config.yaml
n_layer: 12
activation: "tanh_gelu"
beta2: 0.98
warmup_steps: 278
final_lr_fraction: 0.1
doc_mask: true
train_tokens: 314400000
MLP neurons of a small language model. Each row is named by its layer, matrix (up: input weights) and neuron, and shows model dimensions 149-297. Each number is 500 + 25 x the weight over its row's rms, rounded and kept within 0 to 999. Numbers have three digits each.
A block is one neuron, or neurons of one layer that tend to fire together. Before each block is what it responds to, as a language model described it from the Wikipedia text at the highest values.

Responds to: Date-introducing prepositions. Prepositions like in, on, as of that open a time phrase (a year or date), usually after a past-tense verb: was completed in 2017, On 23 April, As of 2019.
L8.up472:493518492465526517493537491448512496520514511507495522501469497554467486491558501452540524479526558464505466478511462472485488512499521514515465460486489435497473503452510471511500455482516513499515541508518504546494510502512464496507503562508535490471521502493526472462504508474525470479485502526513516485517467466516477480490513483492473498505514467510498442508521483484483495509493511470483484535447551498492511514562513469462518470460507510506
L8.up613:497520501436432542558454503519530488494561489483541477551531505458509505510481476545513484477501457441515481523471497513460500518484522521517524500475514467488517502488503493488504465512524489477490482523485473545506497502522498479476487547474478527505506496523466487502483480512552500511521495511504526502468508472495491471513505479500494544547494509522522492471515519533498522523460430513510490499494582509474493491496485445510472490468460542487
L8.up732:474480472484497542542502466495507466552524498500557505521484475469500515430528529510542498472515550479520510500527510496478482477517473509529502499475487448468516511465496497524504448486514524455546519472470495527519475495474491488516541494466511523472508482499500518471543511519529479484468502508465546494520493500509468521467491500496516564528460489493490485509518511506502507505459480463477458512527481475497486502501493469516476443499492496529
L8.up795:477547501474502511500475499492542481528532532501453503495537539505501498483551512505521465507478492511519475511504476443503480514498506472496495515539528512469495513474497519481476519548518488494512511541481453490524471491538531458498484519517505545504524497472522488497507481512525526511486464503494555552512516481539467510450525504516491491521456496519477461478514465496509515515464469508516502508452504485500497507545474488521463455505476506463

Responds to: Relational preposition after noun. Prepositions (mostly of, also in, for, by, around) and colons linking a head noun to its complement, e.g. region of, southwest of, District:.
L2.up86:497512510483504494505539493529503469510487537507476525523507472511475484486492435512489473495533498476528478503450489458481535462449550538527515514468480529495537497482501528506522489510439506458486480532436501511468479507528477506443505501497508514510504474476511539502500478488478504527461538500463499539502542454461522499532442523492498523479530449511500503499508521479499519555488535502484469522515503485505489478503472532491514440471484482505
L2.up90:493500570525506505550502503501522497490535545520502527477450493497535443536523488522507506506492458500519523513527511509494513467493534504490489547489439492454527461488506514487463515524515513535541490536419535489521519485564534473503507479559512499525544495528568519497502550468513504479491508492454468482518539475486521492495509497473499493532487478505518489497492502512501503496492494513495488495456460524506501509513510492472524466484443505502
L2.up93:461507501487486511496543549472531479489487466523492540455485539544491539488466457530506478554524507500516513497503497485497441482430506493481489529507549509500525494476483515478461534522521459511489480481475513490496493469516484508478529536525502479497485503508526508498501495518518514476451528529528506470527470481534498513511491529539562505484528510490502501509509455509495502486470468479512488491513508501458503469497459533511518509470479531515
L2.up99:479513523466518474495504485524475517513501463491454494482499456500517461509524517523527470514522486461549509496500490535480503458493516542511487455503524546509510482467524496493490474472484475547492499481533515518485484495509496503508525501510520495494508452556527552513522485461512500485516455500495453495461510500498508479494465459509452481523482499472547481507577534491516492488512463547491472435538477520471502493461480481491483476490520490518
L2.up326:521530534463520531523500475464493451497496500514515538501509476483547489479511501489519451485469477547511484531493503535469506471459490461497475496505538468485507483512486501533554490478489500552511519497489518511502469517524520519496495523467501473443550474547535503468492469483518543506457470523553521534496473478473508495504484506476536490541472484469496465518491498524504513531469493480487484445543492493532509479550499492534472486509513512540
L2.up360:471522549544514475503512466525471525528504459520467520508542504487509485511496491535479466529532480502534495521481513515508462500488504509493485447477499523528487493467514529507502519461479507522513549540477516507485528502512474500487506518494508546536489496524531523488492487472504533481497529507475531484474496460509549468481471473475505498548529479485492447502492532496494485535497469513495509495509540538527517488504543522470478535482496478515
L2.up379:512502487501497515495516539540500489481466540509534497493508497482507489497508475452522461464486476515542506511526496447483472473446545512463446489524515491509518475468507525505479519510511471490505504505502504482477465488495523471491503533463508529502507512520512521485509445499537541480477515533511501533534518489509493521498508520525514509498568481517524483521466526503484475517496500512526470481518514520526499483527485444541522530529477523520
L2.up447:518463505507491515501542462525488510451500505515489531557445494513484438505492509491491479496527436518530493503506488516524510435467535511479491496548488494537538491461469501488519505492496525488517494538492526501504497527510468461516479515569508487533499462499464503488490513509503553497512543488521463507497505527470530491508451514503516510510449546479518492478511520472491433518524500476461479526483517483504489510553470470506490505509488458487
L2.up511:514503510449497544507471503504504522515487488499481521474442470500514471495513451497508493534505503528514508494550456485472512481474502566512494525527477506536538475446521496502444451482500503527479526460482533529474486538537512528517514489527514478515495467500509562499510502516512542449522455499495526503453468458500486497499514544537499520528503450492527502474488500491439462504512505492485508481517478525491457501490478484445476450521524509493
L2.up521:484490501513527510503525501522488504533551469521477507472525480504494472494510522512513501507529502498532564512518511537487484459470507531474495459482508544516532544485522492499483518462505512515488509536480514522506459485529443472480485488508516481529502480529519497470521497443463528498474478528550517512530525494481470511515506506502509525522491478501504452505502539474540495543525445490494462467457497465485497477500502500502498488532532497523
L2.up622:471544495469517522472532505532497504491470537531481575404516549489502482512490511516538455469496468477506507540472541522506490510517513512485507476478457521519503503481531486519488471501512481499496551502485511484451489505586519520512493496505510532536489454528531496483511459522497526442500506544486511483478569511495504507471516495507492490448517449493489504496447540487527477504546454511515490486522494498501504479513495473495540483505485487512
L2.up642:483525533484510514455530536524476483485487522503524500504536498495476507506496478516504464485534495472545508525478492476480461480454518469508489500447518521483491527452506540511490515489461525489541543545469550527528467486511489471489511538473508541494493469497505505471478501515496483511467494459519502526488525510509517496506480457486537516502526486562568475509517506489485483479517479478500479492530497495487492467489489491503501464541511472459
L2.up759:436483537505496519505487469547512516518511501509483533500475510524458507462495514469500487503495447491510480514484497491497494490487527532456501466499464503475491501509502480489565502485507508471474559501486534536471501500519517513475524522466497499491492474504509492513470453495521544489437518501503505496538478480504476511509560464508516516497526489505510489513510547509483489531512466478501460422508528486494516518556531500519484480482470526509
L2.up818:478516491493492519477527530478512518475511527494561512501502451518513465498490490505524533488490486457478503501519525507507505490486493530485483539499524474500503500508494519520521466474484480564480487532473494522482486510483461516514514503496524478510509500495535497458493485443499521514477495542526489475489465498459442540477494532524482447524454421501502493506503514508515446488488510495485482483497528519507505542567498516534497458543509502496
L2.up834:512565511500509514433479476513458525504483492506425478471454515501475504467520499506527485509497488540498527513504493492489479464450537555474528516480512529474565527516495503485498511526504512502487535531483522509479474532518500499462514492488516496481520429523514522485525453541470484522518489496517520494483505504498474487509509462526506534522521519521525514490505535499482528502475459508503491483540507492506536506512470430497486448550469509494
L2.up856:460517536536515493503493554527496516500501511531461453478502491520502488485513478453504479500527532522527514507446544546448458500485538538513462481510495511426502497515489511544503502541491474467484497493460519501489471444537493495512495497489481506508487483442501536517488471484479524546490515465569508486484545500525498522492513477512530510557529512480545488494496518505514503514503524463498442479508509528500522463488480499527534494491523502490

Responds to: Linking prepositions to/of/from. Prepositions, chiefly "to", plus "of" and "from", linking a preceding verb, noun or adjective to a following phrase: "convert them to", "removed from".
L9.up355:560506481487518513525491487491490462521507483528503531472495495487471456494526514496506494461522537490492530510497501526462502486469434485521561484504469460527531545498510444531509453486514542530528457564532495529499485487496501514491455467512500477499443489518521482510506483512493554471475547520519514530459476490470514497487520494548531484493501493535494502489503529504529489491539513496524498483466494473479521452527468505478521505455509478431

Responds to: Proper-name final subwords. Word-piece endings that complete multi-token proper names of people and places, such as Thorn-ton, Harley-David-son, Kazak-h-stan, Con-ley.
L2.up20:526507489475521509460534451503469467527461485523506496463487486509513505497478498554505489481501486495461510511524472515497529525485482467515496522557519517493521513531554492495505508469479522524545499555521537482510446493473509478494560509499501536511506512522484478466533461515474505554485465490535468515501503462465498513533497511503542507503490456503485480520545480514509459477522492465499526483487492485556518490531511496535496465481471489520
L2.up74:480561524500495510539499475537476512477489471524527508494495497469466472458510491511519500481496470489505473537477447493469484473478486534479542501522513440490540470498522449484539495515504488485524527462548489544514473459496496543541559552502486496488490454509475506562489554502549457497465508517500493526541471527450489519511499501524499476488467498481455491475522507486486516490517518519502463486500480525485458493513506486499463493431489476468
L2.up78:478492472440496525531508471494505501534481506515515535506505493490475489465482522488502516525513420543496502517501486497478519484471515499490494521487513488561532490494552504532488529455492550505546485485436474497496490503466495507502487493525529496524497510522487480495471518501501483541493426539488472497474515475504491490459512490460500481504545482492502503502550514491527487505492475550514481502502514482482501502546467503547510518470505512521
L2.up162:493509524480504486510492497524534485512518527529489510476477466497498493509470466524513432488492453483513469524564446500475507515455497541473507505457512516500479516511558484515512523486529520463525501494480474477449478500511449502514493526466523511494504496544505500535501524481474502509472502522517503504466523491524471505544456529466506492525504485479545530502526513487518498506457494576494483469495508512513516476531484501507498488518487502551
L2.up188:513553495513487532488486533514440500464467493492498529460504515505486503518498485493577488537520445475545518530462518511466504540443496509510537488467486559518496497503467519551492522515476471518485488559548499498464478504456431513486501514499532518479519469465525526507525504492484513452461541494520522492526464514517503479489516499515527508506504504514516473516547479499509498539488485447511489480497500475518501499536485496508502527522512516492
L2.up205:514498507463500508496463479470467485483524516501495516531532473472497477504488442480492473486511476494476522510556525519512513499443459580505475492496521530559500536497480459564538510476518505523488504514478518502479474486505491494513538501460515497494488500499503531512493513465467503486480483496534503505479453453499534516544512501494500516520526494481517499521507515508517483522462474529484501518492496461492533492559502508497518525539523504556
L2.up216:522504506510515540501499476484486512523509502523501465511495476476476480507498504498539469512535494529452510541502499521515477523490509495502497528533475533471479521509494479511468507474469533503520568524529499526503512463516500508528508542457517566508499502499525550462514494479534528491479477508530491536511470532557511476512498404472505532532512511508571510502469538497509482481480469533488487483482530470509531466516506480488492487525494515487
L2.up348:460489491495479524490489504508467500492522518517511529474479520456487444512508482542512460487522506528510525536506526459533486498473548481487482511491500537541489513492494492503505493515432457508504513512511513554465497459489508559479524528502503536497486492502534509484535520491514532487498460499525492482524499505555529489530515459514502531503524513493517516500522564486521474490492451530495505507482492460525504445500438483520509493510470544509
L2.up397:488502475425517519519461518490490491498524547520483508492440495457519475505526504492532491534453476542522507512495474490476512501428485580512479499491509488505543493541501499547489483513504505539497506532495524488463451470548500480506541514478513507525529503508516505510507490488495511527499512502531513495466480452490467505518517509488506508531517475471534445496490519529515509518476450525494489493486518510518545466514488493494503501538488502540
L2.up414:469490528472484494496449474508518517502530465505508506467458442444493457467494492500530479484501465541524511518515461506499521533468521521517457547489492520534535478501510457494475478491483523500509502524465517505454484470459461491532544503509532479534509509516503494483522508512500547481465495493533439499469484529524506500533487502500528505505553499516559517503514508502495462504454529498498503481487522486527538507520498539496510530477451526507
L2.up481:517490528483503537505503482506514488539536502505491574517509499502480474476500491528532502527492491485514542506507466498484508527490491502467486555471501525501512496483458511535528490460415470544533519518471484587456491523532480521525506481498509512530511470507495507512481501501489518477479471518531500478496488485513504503485475512511487508505486439499505488513528506484465493520540515482472496488514477472498507506507469521511502447510500515476
L2.up544:531507494495501531533509516492494530517524470487506527520505495459479482469515511523518516575509501481469464514515478501524516529506532472429529511513483509530501503489479462515493506457425501516540496517489490538511504456502448565483491505525518502529529480534449507502542482503515560490507505504552472505466469479493508488506472532546504498546478510478521472534511490452481491550493502497498524479514481495522492502512485512496462513535477527501
L2.up569:514492494476500510483495536495514513485513477535473489512499496479526497490490474516483472497460477532513520505492492511454518516490477549474475542440439449494497499505472489451501548503495520464498484494489479496475449501498507476524498509490505513529553492492503514503502542487503507529495507515499508519474515507515505506511464497452497557515464541506529485506549466531522498483502468535500477491517490492478536488482482493523505501431518488564
L2.up686:479532520474462502476478446533469509504514551514474488508492499513497470497517474533493482467467457544508503500479462516462499494474508549498525461459491516502497478517511512526560499466488475499471552530475507505482463505506476519475516514442499512503503496538514486505515493489526494502497521481471543505509504531516491520509486485505500497460518470506501462507481539511450451512495477493508495406499491504533564500556526532517493514521479506526
L2.up720:478512494511467534514485503520497528510506492491513484559497534491482457485516509474499505479494499548465497530535505497541519504482533486495512505549495532479484480486448492538499475472535481523511518544507529498507487485491492527493514499497534460490528514527504498489490486483471513485463500498507507502526451489473506478511515519526479456472512473528482493514482535448490445528510499534523520507539496512561495543491477501504508489528459506488
L2.up824:498522525502486511498503528535496498514532506501519494478515512512480466487490488506494464476522478509528511530516505485490485511489487505478473488501498496516443496505450488483439461518463472519486590553521546517483480476532521486490493506439480503491487486479568510488532499502501575467482502491522533492498516484579532486484505436519510505505523509477531508487521519491491462515476479474497526478502509503551548479507513476497466473531526491473

Responds to: Proper-name final fragments. Word-final pieces completing multi-token proper names of people, places or companies, e.g. Ols-en, Gors-ki, Mill-er, Hud-son.
L8.up310:519506476508473526464461495538497476515519515511440497490513480483504512544464530487526560482521502459499490540498479520523491513532511444553458529493503474500469501519470472521503525528487488481519494498465496571511471484510528491503481524492494531467502451493547454494489478456506470514482503461451501500473496553487527482499464443493470501542476490494477519511468473485492508540474524545504521489499499482492479493509508458529490495532549540548
L8.up523:491518474517486517515494476488500484454498469521464440494502504505481512550490495561517529458532472445531461515497538511514543488481540488504515508504503528524506503497501498483500491499470506488520516502509499488502492489500504499483565465498483488542511464499506553526484549497509541478509540491495558508453505506517495483475493451487501514456504493531511480497478517475537525500511514536432498524514501481455568482517494497517504467526490503471
L8.up673:503506521498524470482492518496523490534495486509502498545547502490512522493508493542505464497513509499491491578512520520500523527485496520487470542522520513510485531527518514473491524505478471479539514501520543525458494426473486517504519482485496567480541471485509518465528497467512506484462486506494520470490470487497531485527514411478497507497490490497512467543505502493519496491531488497461486462484449477511512508545511471514503471533534545525
L8.up830:493518451532460479519503486523500496498492501484502479495506514499506504513527497517519521486543522501488492520509536486527482474503528490530488517560548471488498510521475501478518517488494478468518516507514462505487513506486458483485462516500535485483497481532524460455533545438523476507499466532499516491478490505499519522486499491554494463471529539549480468479501505502506501560546484501465485417491458485518499496489516511479494486527495532520

Responds to: Mid-word foreign-script fragments. Byte or syllable fragments inside non-Latin names in parentheses (Chinese, Japanese, Gujarati, Myanmar), plus odd mid-word pieces like d(une), F(I)SH and LaTeX/table spaces.
L9.up412:494508526473490495558486564482514489496522518509518483482507501459460467516485549501516508488477481504535559511486531487464446463432503499499490504491521476499459522528478507488478510530520545477508519507483491515498459461540477473492542488502468521507441504522523518546548480520545487475494494516499533482476512529541523482523500437466533497486492510533535503474504478554492463477514526495457514490458478511462509418564510448504471472532510512498